{"d_model": 256, "vocab_size": 8192, "rope_base": 10000.0, "parallel_block": false, "init": "trunc", "init_std_up": 0.0312, "init_std_down": 0.0, "lr_mult_o": 2.0, "lr_mult_down": 3.0, "schedule": "wsd"}
MLP neurons of a small language model. Each row is named by its layer, matrix (gate and up: input weights) and neuron, and shows model dimensions 160-255. Each number is 128 + 24 x the weight over its row's rms, rounded and kept within 0 to 255. A neuron's up and down rows have the sign that makes its largest values positive.
After each neuron's rows, "fires on" lists the tokens most often at its 100 highest values on Wikipedia text that the model never trained on.

L10.gate627 [107 150 125 153 141 147 127 111 124 159 125 148 110 112 124  89 120 105 105 124 121 131 108 196 141 148 120  97 138  97  73 134  66 157 113 112 124 102 142 114  85 153 124 140 134 132 163 160 136 149 123 143 107 147  89  92 116  98 156 125  89 100 117  91 123  97 167  99 159 110  96 164 163 169 111 110 152 155 147  94 125 105 134 123 123 145 147 113 102 120 113 122 196  98 117 121]
L10.up627 [146  85 105  82 129 145 100 135 148 134 105 127 153 123  90 136 113 109 126 160 163 112  98 133 137 155 105 138  92 101 157 142 112 169 133 116 111 131 101 104 129 131 163 138 171 138 150 153 149 146 137 152 130 124 114 114 144 148 152 161 122 119 138 140 116 162 162 105 118  73  99 118 152 157 125 131  91 142 153 136 149 147 127 105  96 154 136 120 146 166 142 120 162 112 122 116]
fires on: "'", " The", "A", "s", "The"

L6.gate85 [161 192 154 131 143  90 110 117 117 106 148 124 122 154 136 116 100 110 125 160 126 150  69 110  89 145 148 135 111 115 125 135 135 105 115 125  88 172 180 136 149 168 167 161 169  86 126 140  92 129 128 122 124 125  93 158 110  93 147 110 135 143 131 119 137 132 170 117 158 153 151 103 155  98 123 154 127 180 125 149  91 154  87 155 156  95 136 148 143 104 116 136 176 121 104 124]
L6.up85 [135 143 167  92 121 150  94  88 122 129 130 132 124 113 129 117 103 128 124 113 138 163 123 137 107 124 112 143 134 126 111  67 111  49 143  79  98 158 114 160 144 166 150 133 166 115 170 119 173  99 156 147 102 146 168 124 135 122 143 139 102 128 104 125  97 153 131 114 139 103 108  89 114 108 134 125 150 115 128  86  96 137 154 116 143 150 127 132 152 167 148 129 114 147 154 147]
fires on: " |", " v", ":", "cl", ".", "'"

L5.gate129 [142 113 167 106 111 119 130  87 155  76 176 138 145 143 125 117  96 184 117 131  98 129 104 164  83 148 104 130 129 127 138 134 136  99 130 114  98 108 146 151 135 166  95 101 118 123 132 188  96 131 131 160 109 106 140 135 164  82 147 175 128  74 114 108 149  98 141 118 161 101 127 136 137 116 160  84 167 120 125 123  72 156 134 148 149 151 136 129  95 126 135 130 143 112 114 132]
L5.up129 [118 137 120 181  72 149 149 104 121 116  94 159 122 127 159 109 184  72 123 151 127 136 133 114 147 184 167 138 115 157 133 123 133 156 132 118 105 118 148 124 117 145 151 163  84 112 104 159  94 104 148 145 103 131 141 102 118 120 137  97 101 147  99 137 119  95 135  98 110  99 130 133  98 146 118  61 182 110 154 100 129 126 130 131 142 117 114 165 145 146 133 140 159 145 108 147]
fires on: "-", "'", "\""

L3.gate648 [127 149 126 121 124  88 126 161 119 116 142  94  99 140  95 141 132 148 148 105 165 113  89 128 101 138 124 141  90 163 164 107 135 128 127 135 120 104 154 148 162 108 160 149 167 133 164 142 124 169 108 160 177 118 105 138 145 102  98  97 163 135 129 139 136 120 125 121 125 122 116 112 117  83 143 102 181 125 164 121 105 112 143  87 101 129 133 111 154 124 131 106 172 140 128 124]
L3.up648 [ 94 103  80 158 152 138 144 182 117 152 127 136  99 139 134 138  82 111 123 115  98 143 139  99 150 131 136 155 142 145 122 151 133  89 129 152  94 135 115 151  84 150 174  99 123 130 136 127 143 133 101 117 138 112  97 127 165 177 124 117 108 150  73 143  99 100 108 142 113 101  93  82 125 127 119  99 180 117 116 148 163 113 100 138 109 140 136 108  81 145 146 148 148 139 143 134]
fires on: " most", " Most", " some", "ape", "d", "din"

L6.gate59 [164 125 136 137  97  85 136 153 171 135 142  93 154 100 152  95 138 147 165 112 137 135 150 126 140 151 130  60 160 148 122 158 109  75 113  98 112 127 107 121 115 122  82 128 137  84  96 128 167 144 149  79 117 160 112 114 106 153 117 138 130 117 126 111 126 173 106 112  97  68 150 108 131 133 112 145  90 155  91  89 114 134 142 161 103 147 122 120 114 136 102 112 179 108 136  97]
L6.up59 [140 118 121 161 114 108 133 129 137 125 132 144 142 147  97 128 105 141 102 117  97 133  81 113 118 147 102 181 127 125 175 135 152 142  70 121 156 130 146 132 115 137  78 129 122 126 104 123 130 154 101 132 170 104 129 153 132 125 123 115  96 118 167 153 122 155  90 155 148 118 148  87 154 118 126 182 111 167 115 154 138 129 121 145 128 116 146 140 162 162 143 153 124 137 143  57]
fires on: "c", "n", "g", "v", "w", "imi"

L5.gate602 [ 96 116 149 140 109 133 164 101 121 158 131 132 128 138 119 130 121 141 155 114 128 108  75 104 113 174 194 117 156 117 152  93 143 130 140 137 124 110 142 163 147 129  80 107 168 119 143 139 104 130 146 151 100 101 116 125 116 129  98  93  94 135 113 154 134 160 128 156 139  89 135 173  92 139 117 100 129 170 101 159 111 153 135 139  94 144 144 117 147 136 123  70 140 108 135 111]
L5.up602 [ 87 142 124 146 141 148 169 170 170 149 138 126 100 120 127 155  85 162 133  99 117 150 153 128 164 173 118 160 125 122 100 140 125 131 103 160 126 130  97 148 162 127 113 126 158 139 124 141 137 149 121 132 119 147 136 161 145 118 154 128 162 141 131 117 135 119 155 153 133 113  95 148 118 112 186 161 167 139 124 153 142 130 112 114 142 114 129 158  28 133 134 138  87  72 131 113]
fires on: "=", "\n\n", "\n", " McC", "ca"

L7.gate539 [126 100  89 128  91 127 128 157  84 138 140  98 111 117 147 116 145 114 126 102 134 105 105 128 168 115 122 147 101 122 109 161 135 138  71 137 154  91 119 114 144 158 131 124 102 138 140 101  94 137 126 132 120 142 128  99 135 127  81 150 146 136 163  85 176 119 140 117  98  96 141 129 142 124 146 143 148 131 135 102 124 170 151  98 116 127  94 168 169  99 125 155 191 139  77  99]
L7.up539 [151 159 125 145 114 151 161 143 148 136 135 176 117 116 162  97 140 157 101 135 126 105 109 121 159 120 181 106 148  99 143 168 101 131 123  86 132 118 172 137 113 133  94 171 128 170 124 141 120 117 124 152 152 130 138 115 119 135 111  90 170 114 135 140 113 117 115 156 103 105 129 169 134 136 119 136 126 118 114  77  98 129  99 168  80  94 152 119 119 119 136 136  86 111 136 104]
fires on: " of", " |", "-"

L5.gate59 [136  90  79 136 146 195 117 141 166 121 110 126 124 108 128 139 134 117 107 133 106 110 139  92 179 146 136 131 131 113 140  90 159 124 116 129 173 136 151 124 118 143  94 134 110 176  96 103 104 149 136 125 125 101 152 170  92 181 122 144 149 138 188 130 120 159 129 110 137 131 115 122  73  99 135 126 143 122 163 106 150 110 150 144 108 157  80 106 141 111 154 151 130  96 125 132]
L5.up59 [129  93  66 116 179 122 177 104 158 125  97 153 114  98 116 127  78 116 100 162 139 191 127 108 120 100 167 127 131 134  90 118 131 121  76 151 122 146 116 167 106 125 122 141 152 134  94 151 136 116 116  82 167 125 153  98 142 121 107 131 177 172  81 106 144 126 105 153  91 119 102  98 109 108 114 106  85 144 133 101 125 157 123 148 106 122 122 122 141 125 129 126 157 115 128 112]
fires on: ":", "us", "o", "os", "ll", "io"

L3.gate508 [170 109 111 150 143 117 107 110 153 121 100 141 152 121 127 154  99 113 146 194 134 131 128 128 106 170 144  92  91 169 118 104 128 149 124 152 134 135 132 117 135 120 151 128 150  92  88 133  87 153  89 168 136 121 115 137 131  86 152  91  81 111 144 130  79 133 133 122 134 120 160  87 102 126 101 157 113 130 126 147 120 145 172 143  88 100 119 143 145 136 129  96 142 116 130 106]
L3.up508 [133 114 153 169 161  89 181 130 149 156 106 121  78 120 165 104 135 127  99 124 103 130 114 127 163 166 132 145 146 126 123 136 134 124 118 159 148 125 112 105  91 167 112 172 133 110  94 152 134 136  76  87 120 134 106 122  99 105 106 161 136 135 138 108 106 111  85 100 163  89  98 114 145 162 110 167 135 114 136 144 157  74 123 138 118 154  97 126 186 166 120 123 123 120  97 130]
fires on: "ed", " but", " did", " and", " does"

L10.gate701 [135 121 146 150 115 168 116 146 159 117 125 143 171 149  93 121 150 135 140  75 149 104 111 129  80 132 137 178 134 141 154 108 167  67 130 102 122  84 135 130  97 135  95 168 165 132 107 103 159 142 135 103 141 115 110 173 107 157 163  76 140 148 146 157 181 118 124 125 137  80 120 143 125 127 141 130 147 126 140  90 104 124 136 151 121 116 137 138  95 120 173 131 108 134 167 142]
L10.up701 [141 109 165 126 161  87 100 146  91  87 104 116 136 156 148 155 146 134 145 177 173  91  96 128 164 134 141 119 116 102 122 167  89 108 119 122 131 143 154 118 116 118 104 140 100 124 126 165 139 139 142 194 179 165  86 111 136 126 125 133  99 126 146  95 110 132 130 132 136 111 164 105 147 144 130 137 128 110 135  95 114  78 104 118 143 119 121  86 150 137 148 125 132 103 122  90]
fires on: "\n", " bl", " co", " out"

L6.gate561 [155 101 144 101 130 153  84 132 119 154 119 105 132 104 144 101 122 157  93 108 107 130 124 185  90 163 113 143 167  95 170 162 108 146 115 121 146 123 155 124 151 115 142 183 175 140 146 184 129  81 103 139 127 123 120 107 109 136 158 111 107 106 120 132 112 122 151  95  99 145 144 161 120 141 112  97 115 150 117 164 117  79 109  64 132 129 106 146 161 138 154  98 111 129 118 114]
L6.up561 [120 125 112 131 155 154 122 150 124 131 104  95 142 115 121 123 153 126 156 163 150 123 134 108 136 153 105 155 136 126 139 115 133  74 195 131 146 152  97 112 149 118 121 139 125 157 128 134  91  87 119 129 115 116 124  80  99 116 136 123 150  92 142 104  90 123 139 110 122 143 113  94  79 144 139 122 167 112 161 159 143 126 164  97 106 108 125 140 126 129 122 104 155 150 132 154]
fires on: "a", "ha", "r", "il", "ina"

L2.gate545 [180 158 101 134 137 119 132 129 154 158 149 138 129 153 156  93 166 162 164 163 124 118 117 151 123 112 154  98 126 135 134  71 138 110 159 129 117 153 137 148 116 151 121 123 107 114 157 129 135 119 129 144 129  89 146 108 174 100 132 108 118 100 138 148 121 131 159 169  99 167 151 137 109 123 137 109 142 130 116 102 106 132 126 162  96 151 137 142 151 118 126 117 119 152 142 166]
L2.up545 [127  94 102 152 133 113 134 127 101  94 117 144 101 141 112 124 136 143 103 115 113 150 129 157 113 131 115 128 147 122 128 118 123 168 136 158 140 137 132  87  98  88 119 140 116 156 123 108 120 162  95 138 109 152 134 118 127 158 130 126 113 122 111 129 144 124 138 102 138 176 116 104 137 163 107 119 139 136 139 126  73 127  90 148 170 114 168  80 120 127 135 148 143 160 132 130]
fires on: "\n\n", "li", "d", "ed", "na", "."

L2.gate273 [189 136  95 153 129 131 136  79  95 131 143 143 125 141 143 154  71 161 107 144  95 167 159 153 111 129 183 114 123  87 125 112 155 146 145 132 176 115  93 146 169 143  98 136 141 121  97 128 173 152 149 145  88 135 119 117 147 125 114 103 101 160  97 112 155 102 148 132 164 185  93 123 121 143 129 122 133 142 131 156 143 153 137 148 124 127 133  72 133 114 144 104 148 174 111 124]
L2.up273 [ 97 113 114 129 107 133 194 172 125 156 147  88 102 109 108 112 118 119 125 126 108 158 131 145 149 132 140 165 156 114 137 177 145 130 135 112 105  93  95 128 157 167 131 123  81 141 152 103 130 136 134 124 117 143 112 111 107 136 139 127 119 139 138 136 113 122 146 134 134 119 148 152 143 139 140 120 123 144 108  95 105 104 153 107  79 119 108 126 141 110 142 144 152  75 110 107]
fires on: " =", "mb", "\n\n", "=", " end"

L10.gate449 [136  97 121 155 164 161 151 123 121 126 151 150 133 167  89 102 132 163 131  83 158 108 142  99 176  98 156 102 139 160 122 110 150 123 134  79 150 146 134 131 133 117  76 159 111 120 152 106 104  98 131  92 104  93 125 118 182  98 151 134 145 121 112 159 126  99 133 108 126 184  89 121 125 163  93 172 123 142 105 144 153 123  74  69 129 178 127 104 118 122 159 135 121  88 127  83]
L10.up449 [153 143 156 152 132  93 145 110 163 136 123 178 136 116 131  94 169 140 134 105 129 132 155 155 143 156  97 157 147 113 119  88 110 135  99 100 142 124 118 138 140 113 173 135 175 145 130 102 126 131 124 102 115 144 121 103 127 143 148  86 170 158 162 114 157 120 115 135 123 134 142 103 113 129 118 134 113 137  81 158 116 126 102 126 150 143 113 145 153  99 148 136 135 141 109  89]
fires on: ".", " ext", " |", ",", ":"

L5.gate579 [116 123 145 136 143  95 156 123 106  97  98 149 132 110 130 109  93 128 107 168 133 131  94  86 123  84 131  49 117 118 110 100 142 112 135 100 129 145 122 147 149 120 155 150 154 147 133 149 136 119 118 134 126 146 134 133  94 159 118 145 156 131 108 116 147  80 160  91 129  97 112 103 128 103  98 163 136 202 128 145 119 142 145 145 134 131 156 122 111 107 104 125 173 134 140 115]
L5.up579 [182 128 183 150 129 133 164 131 114 144 141 162 139 123 103  76 127 108 134 109 168 114 144 154 140 130 120 175 121 128  97 119 140 118 146 156 118 140  99 150 145 145 101 140 136 129 123 102 104 105 177 128 112 139 108 132 152 139 149 136 126 166 139 115 129 126 128 129 131 127 155 110 121 130 140  78 138 172 165 104 121 137 157 133 123 116 144 125 112 126 125 166 119 120 111 118]
fires on: "-", "t", " end", "in", "au"

L3.gate252 [152  76  87 136 157 126 127 138 142  87 146 178 131 171 103  76 135 105 122 137  94 110 147 109 152 126 121 185 169 109 119 136 138 104  91 144 128 118 143 136  87 109  81 123 114 127 132 169 154 137 120 130 132 131 153 149 131 110 102 120 145 125 102 140 152 113 170 101 149 136 138 150 125 114 196 103 120  89 128 150 144 104 112 153 135 126 145 108  93 161 110 133 143 118 107  67]
L3.up252 [145 111 169 124 123 105 103 115 128  97 154 142 118 104 138 204 116 197  74 139 109 124 123 154 144 186 147 128 143 116 118 153 106 153 106 113 132  90 178 142 104 123 130 142 107 119 168 162 121 130  96 160  92  86 128 120 146 106 139 134 134  91 156 133  99 141 107 132 169 113 142 130 124 101 136 111  89  99 143 147 124 115 117 119 127 148  81 144 119  65 129 130 120 145 130  91]
fires on: "ar", "d", "ed", "ad", "ola", "rs"

L3.gate381 [158 134 143 125 152  88  95  82 105 130 106 113 122 155 100 125 156 138  79 154 148 140  51 143 125 133 119 135 109 147 114 138 128 113 110 100  68 154 154 150 118 135 120  97 121 123 112 149  98 111 142 145 137 143 164 145  96 175 176 159 113 137 144 100 150 132 122 120 153 118 132 142 109 139 130 152 168 136 130 145 152 114 131 159 147 149 119 127 128  96 150 140 105 137 137 129]
L3.up381 [114 114 103 132 145 122 158 161 164  92 122 141 129 109 121 114 132 133 144 102 145  86 119 108 147 153 138 154 125 182 118 111 111 120 161 129  98 145 113 174 149 117  88 168 129 136 126 141 162 105 117 104 109 112 145 112 115  69  98 122 125 128 156 141 144 136 173 113 112  85 111 135  84 111 114 131 163 116 148 120 140 142 150 106 125  93 134 126 152 134 144  92 123 166 180 109]
fires on: "'", "ung", " Equ"

L6.gate262 [104 146 125 159 118  79 124 150 100 127 125 150 117 121  80 125  81 143  94 126 136  98 156 159 121 112 113 120 132 122 141 113 126 122 129 127 118 127 134 134 144 169 129 175 124 144 103  93 141 125 149 149 126 112 124 115 111 125 168 155  75 151 109 125 154 111 141 137 108 120 127 138 125 146 111 155 142 159 136 168 128 136 120 124 144 171 154 120  81 164  95  90 147  80 130  87]
L6.up262 [139 108  83 143 126 122 164 134 122  97 136 152 150 136 142 157 147 204  76 112 145 135 156 123 161 139 114 128 114 132 155 167 132 115 107 104 117 123  99 110 128 204 106  94 135 145 107 107 116 118 133 140 113 123 135 104 118 126 180 166 136 110 142 127 108 172 177 110  74 104 138 165 144 111 123 157 102 111  98 109 112 107 150 146 125 139  98 166 114 106 146 121 148 128 137 160]
fires on: "'", "s", "B"

L2.gate628 [121 111 102 159 165 144 127 179 148 140  92  98 160 110 144 134 115  85 119 149 192 135 121 158 129  78 151 137 105 122 103 129 107 169 171 134 127 125 103 151 147 111 107  84 136 127 146 127 131 149 129 154  68 147  82  86 133 129 164 102 131 151 130  87 113  95 134 104 109 137 115 105 152 148 120 128 131  76 100 136  88 114 114 152 132 147 143 106 178  91 137 103 150 153 126 127]
L2.up628 [111  85 148 105 144 148 153 131 170 114 110 120 146 144 109 164 108 179  99 186 159 114 130 132 125 144 158 149 118 129 119 199 121 137 159 147 149 123  86 120 119 135  96 109 130 114  96 110 116 103 127 108  77 139 133 116 126 111 167 123 126 134 156  90 109 126 153 114  98 147 110 185 156 122 124 110 119 128 143  88 159 115  81 118 123 116 110 136 142 193 117 111 135 126 101  97]
fires on: "L", "li", "p", "son", "ps", "W"

L9.gate568 [109 122 101 176 116 100 124 160 109 135 137 101 106  93 156 156 149 137 110  91 136 134 147  77 135 141 142  98 143 136 145 168 105 138  76 176  83 128 119  90 151  92 116  89 147 142  76 162  81 108 128 141 126 128 123  63 151 169 172 127  99 163 122 120 151 123 114 106  95 116 132 141 147 154 131 138 157 128 150 141 110 123  98 110 153 131 143 139 133  68 152 143 131 118 142  73]
L9.up568 [ 90 155 121 121 136 119 107 106 162 123 119 115 144 158 129  86 131 129 167  94 116 136 109 122  92 111 161 130 108 152 143 118 112 124 179 115 133 134  99  97 173 125 146 129 143 107 134 168 115 150 137 112 136  95 119  75 124 137 137 103 111 147 139 116 140  98 149 133  76  90 146 144 125 119 116 153 155 104 122 151 112 154 153 136 114 117 127 114 148  90 136 110 160  96 144 107]
fires on: "'", "\\", " \\", "’"

L3.gate229 [147 129 160 141 174 108 119 124 147  89 160 123 175  80 121 124  73 104 149 151 137 174 111 133 142 121 145 100 118 142 139 122 152 177 134 133 157 132 169 135 168  97  97 123 160 115 120 124 149 111 122 102 133  88 115 120 169 180 126 133 162 129  83 113  99 114 112  83 100  99 115 139 136 108 102 123 155 141  94 149 145 157 118 105 130 136 101  68  92 151 153 162 161 103 139 107]
L3.up229 [114  97 109 156  91 140  80 103 139 153 148 148 103 131 103 144 200  98 125 119 125 137 131 121 178 109 151 157 148 107  95 119 103 155 158 125 155 145 139 162 141 127 156 110 131 147 119 193 139 141 126 175 173 166 106 175 133  99 142 127 121 146 130 101 145  96  83 140 120 124 132 112 120 121 136  96 113 134 127 120 109 104 169 149 107 115  58 114 137 129 103 150 105 144 139 142]
fires on: "t", "er", "stra"

L10.gate492 [131 165 110 126 155 111 137 175 143 142 115 129  94 127 100 167 138 130 126 116 132  82 113 118  95 166 127 136 107 115 158 111 117 120 151  86 128 130 181 145  95 126 150 164 163 140 171 107 126  95 149 126 100 136 128 164 155 154 176  80 143 137 189 107 159 163 134 159 106 126  92 135 144  95 113  96 180 140 143 115 121 150 147  92 147 130 146 110 137 128 170 149 143  99 148 144]
L10.up492 [150 147 146 144  84  82 121 152 124  88 150 131 123 191 163 113 121 171 149 136 135 118 145 182 130 126  95 145 127 133  95 128 126 112 157 164 107 123 103 120 152 154  83 136 106 106 155 128 119 153 134 132 105 134 161 122 123 119 113  92 142 101  92 126 163 142 130 148 132 113 144 143 113 124 134 140 177 129  95 111 137 125  98 156 183 149 102 134 131 123  95 120 130 137 108 123]
fires on: "\n", "\n\n"

L10.gate246 [ 91 121 108 135 117 142 123  89 111  85 149 123 128 165 133  94 140  93 169 153 146 172 140 154 117 110 127 117 154  90 130 121  90 143 111  95 120 107 120 130 126 122 127 112 147 144 100 118 156 152 144  90 130  91 127  85 115 134 109 169  89 142 145 139 103 118 116 129 129 114 140 107 168 119 155 132 117  99 117 116 128 129 116  84 142 162 136 130 121 109 121 113 133 108 135 140]
L10.up246 [116  91 117 135 148  89  96 144  99 167 168 150 121 115 116 159 128 125 109 129 108  92 125 151 129 119 133 129  95 150 138 152 135  99 189 122 140 136 149  77 146 109 175 103 167 126 143 147 119 132 148 125 130 138 143 205 114 103 119 134 140 128 105  96  73 143 114  83 112 122  90 158 171 144 153  84 141 166 138 134 120 152 104 127 133 118 157 123 121 141 150 168 172 124 103  76]
fires on: "'", "s", " his", " the"

L5.gate570 [138  72 114 124 128 145 124 107 137 140 104 120 154 145 115 112 138  96 134 151 116 142  97 140 110 117 147 168 124 104 110 121 109 140 143 119 136 143  84 151 140 131 143 115 107 115 126 154 103 146  97 120 125 144 128  85 176 134 154 112 145 131 107 110 145 185 112 153 172 129  99 152  64 124 155 102 164 152  90 134 102 126 129 165 151 117  64 119 122 115 159 145 136 156 103 141]
L5.up570 [157  75 139 117 136 169 151 110 101 134 104 137  77 117 124  95  90  95 132 126 101 146  84 121 124 152 124 155 138 138 164  96 118 122 127 111 120 143 123 138 102 147 134 126  91 114  63 154 132 132 108 104 134 132 140 158 141 155 151 123 144 156 115 112  91  94 104 134  96 112 104 133 101 115 123 147 125 159 158 133 111  73 132 144 105 150 105 138  92 147 139 140 180 157 104 140]
fires on: ":", "stra"

L2.gate248 [176 113 120 121  95 135 110 132 108 141 171  77  83 157 124 130 134 147 135 145 101 149 109 141 126 122  92 101 139 127 116 133 153 130 126 127 122  68  90 135 130 104  78 140 148 128 121 145 108 105 100 126 130 140  73 155 140  98 108  85  94 136 105  89  60 127 109 153 141  99 128 132 129 127 153 101 141 120 187 130 108 119 116 139 132  81 115 121 123 140 152 105  90 117 105 104]
L2.up248 [168 142 113 129 127 176 118  79 121 156 171 157 117 100 148 174 128 142 127 141 117 127 120 157 104 177 120 153 150 126 177 173 119 125 161 146 148 103 128 126 109 127 113 131 117 165 161 131 136  84  98 132 128 111 149 122 107 143 126 129 127 102  74 136 100 119 160 120 122 111 158 120 110 141 130  77 159 123 120  85 111 161 158 154 128 111 153 128  89 123  61 149 136 127 121 155]
fires on: "l", "r", "a", "le", "y", " Castle"

L2.gate652 [125 114 123  94  80  96 123 113  84 147  95 119 112 114 162 128 118 117 104  85 121 124 144 144 113 146 148 118 116 150 111 114 166 178 117 143 120 135  91 110 114 132 148 161 139  99 126  58 103 151 123 123  87 141 150  93 112 172 138 107 162  99 142  92 154 119 155 114 124 128 133 159 110 106 114 167 174 180  94 108 129 119  99 105 113 169 121 142 141 109 167 129 154 110 156 157]
L2.up652 [125 146 168  94 110  95 130 135 163 143 135  88 134 164 150 128 135 146 132 103  80  89 125  97 117 126 173 133 137 149 101 153 123 106  80 145 183 108 132 142 152 135 133 121 125 141 117 137 153  99 116 101 159 134 139  94  98 142 118 113 130 110 145 136 161 132 109  90 164 116 136 149 142 135 125 142 123 129 140 122  97 138 113 121 101 181 170 121 148 127 103 117 130 121  72  86]
fires on: " that", " per", " following", " of", "ent", " through"

L2.gate267 [135 138 121  82  76 125 126 116 107 146 111 136 114 144 156  97  85 118 165 115 132 129 133 119 152 138 118 114 152 111 199 167 138  87 139 133 146 109 129 157 153 124 104 117  95  76 109  87  88 175 100  93 146 114 140 101 108 142 131  99 161 100 145 151  95 122 164 147 166 123 158 134 165  88 133 113 148 164 123 161 160 137 138 155 151 105 130 115 112 118  92 152 135 152 107 114]
L2.up267 [ 86 154  98 101 140  98 115 115 153 144 163 141 127 127 111 140 150 115 154 116 131 105 134 124 155  95  99 114 148 103 198 137 114 114 101 135  85 118 103 122 104  95 112  87 114 132  84 148  98 124 120 174  99 147 155 126 112 154 111 124 142 156 107  86 121 126 138 117 166  83 132 103 116 124  92 166  96 143 137  99 117 132 138 126 147 152 130 133  99 101  94 108 155 119 124 122]
fires on: " ad", " rec", "isc", "eb", " dec"

L2.gate290 [171 114 142 113 166  99 136 117  79 152 195 179 130 121 128 118 129 119 129 143 110 114  98 152 135 115 114  93 140 184 154  98  98 113 129 141 144 137 126 124 172 111 154  96 116 125  96 102 105 173 104 144 106 120  76 112 137  85 122 133 144 120 140 131 152 146 128 105 101 107 118 168 144 101 144 156 122 133 135 125 109 102 162 136 118 109 150 146 167 124 161 180  92 131  89 130]
L2.up290 [139 125 132 149 134 114 158 147 103 142 107 145 104 147 140 101 118 130  75 135 145 150 131 112 146 139  78 140 114 158  88 141  95 121 114 153 166 157 145 121 151  50 162 146 125 118 146 135 115 160 147 125 148 121 118 129 143 121 150 134 114 137  73 136 156 125 132 134 124 135  92 163 133 142 122 101 108 102 140 105 131 162 146 136 133  81 145  72 104 108 118 125 151 121 135 148]
fires on: "d", "y", "ly", "se", "ed", "g"

L7.gate411 [121 151 111 137 135 139 136  83 132 119 112 134 123 105  80 132 133 127 110 138 152 176 152 156  99 156 150 150 172 129 139 182 148  95 134 104 146 129  89 169 110 135 114 121 133 142 135 142 111 133 154  99 169 150 148 131 112 163 120 103 106 146 152  82  97 131 113 144 151 105 106 142 111 150 122  58 164 106  88 143 123 123 134 129 105 121 131 158 151 114 131  82 135 123  72 111]
L7.up411 [103  83 133  66 159 160 153  92 140 141 132 115 117 161 136 122 114 102  93 167 120 142 158 141 116 147 138 160 135 133 137 130 138 103 148  67 119  43 146 105 120 129 137  97  94 123 113 118 128 135 139 140 111 171 139  71 170 142 139 117 132  91 129 130 131 152 121 106 121 100 149 105 115  72 140 158 139  92 125 114 129 137 153 148 138 106  86 102  83 128 133 131 161 149 132 110]
fires on: ":", " Best", "s", " A", " Outstanding"

L6.gate608 [105 115 135 168 125  66 136 129 150 114 166  86 130 117 141 127 193  71 119 110 132 131 111 145 116 130 150 125 116 142 122 113 130  98 113 131 131 121  99 127 159  94 106 116 105 154 111 157 101 137 154  85 137 157 127 127 155 114 138  71 116 154  87 114  90 122  88 137 118 169  96 140  83 172 109 182 156 126 112 174 146  87 164 135 138 151  66 141 160 137 121 148 126 114 129 113]
L6.up608 [108 133 114 141 128 148 107 114 154 152 159 170 192 117 142 148 133 117 149 113 149 145 110 151 126 127 131 115 102 118 122 112 127 150 124 157 170  95 110 134 133 163 137  97 153 114 116 124 131 140  98 110 136 113  97 141 116 103  88 157 137 115 114 146 135  90 128 143 148 106 131 144 137 128 161 129 126 170 117  85 108  99 120 115 165  98  95 152 126 175 107  83 102 110  44 106]
fires on: "th", "nd", " Spring", "h", " 19th", " 7th"

L2.gate323 [150 114 115 150  65 134 155  80 123 129 188 146 160  95 129 144 105 110 136  89 145 150  88 150 156 138 127 169 144 132 120 121 111 106 153  94 129 139  71 152 140 102 132 120  86 167 132 144  99 117 120  75 140 122 102 153  95 143  97 155 160 157 145 139 118 138  95 123 135 125  95 136  87 122 110 142 117 143 156 119 107 176  98 117 105 129 107 115 130  91 121 133 111 158 136 156]
L2.up323 [148 112 129 105 102 192  86 125 108  96 155 147 115 111 146 169 144  90  91 133 115 170 136 149 195 133 125 110 180 124 100 142 128 162 104 116 124 148 128 159 131 123 162 138 107 138 136 125 132  89 115 132 145 148 115 151 124 163 168 136 124 112 128 147 123 120  66 104 111 100 114 152 103 106  96 163 169 186 149 115 105 121 154 104 157 116 134 106  90 143 143 104 111 181 136 154]
fires on: ":", "ali", "ca"

L6.gate255 [160 119 101  85 123  87 119 132  99 120 161 152 117 152 111 126 153 104 107 119 114 132 146 146 152 148 114  70 112 151 151  36 128 173 152 142 131 131 158 128  99 145  82 126 162  90 117 134 114 134 124 157 119 134 123 122 166 157 119 134 104 139 144  29 121 113 125 127 122 109 134 138 132 126 122 123 137 121 147  89 101 150 167 149  95 122 112 103 146 131 124 101 161 143  87 159]
L6.up255 [120 121 106  96 121 149 111  78 103  78 118 135 123 107 104 143 124  93 141 120  82 142 126 104 162 117 181 120 123 141 127  71 121 136 109 148 147 168 156 154 123 127  95 114 143 121 157 117 138 157 104 149 130 120 102 157 126 130 116  92 138 125 136 135 113 144  77  84 134  88 126  99 110 134 145 182 115 124 108 152  97 114 172 154  96 118 157  78 139 111  94 124 119 150 127 149]
fires on: "f", "F", "E", "t", "D", "l"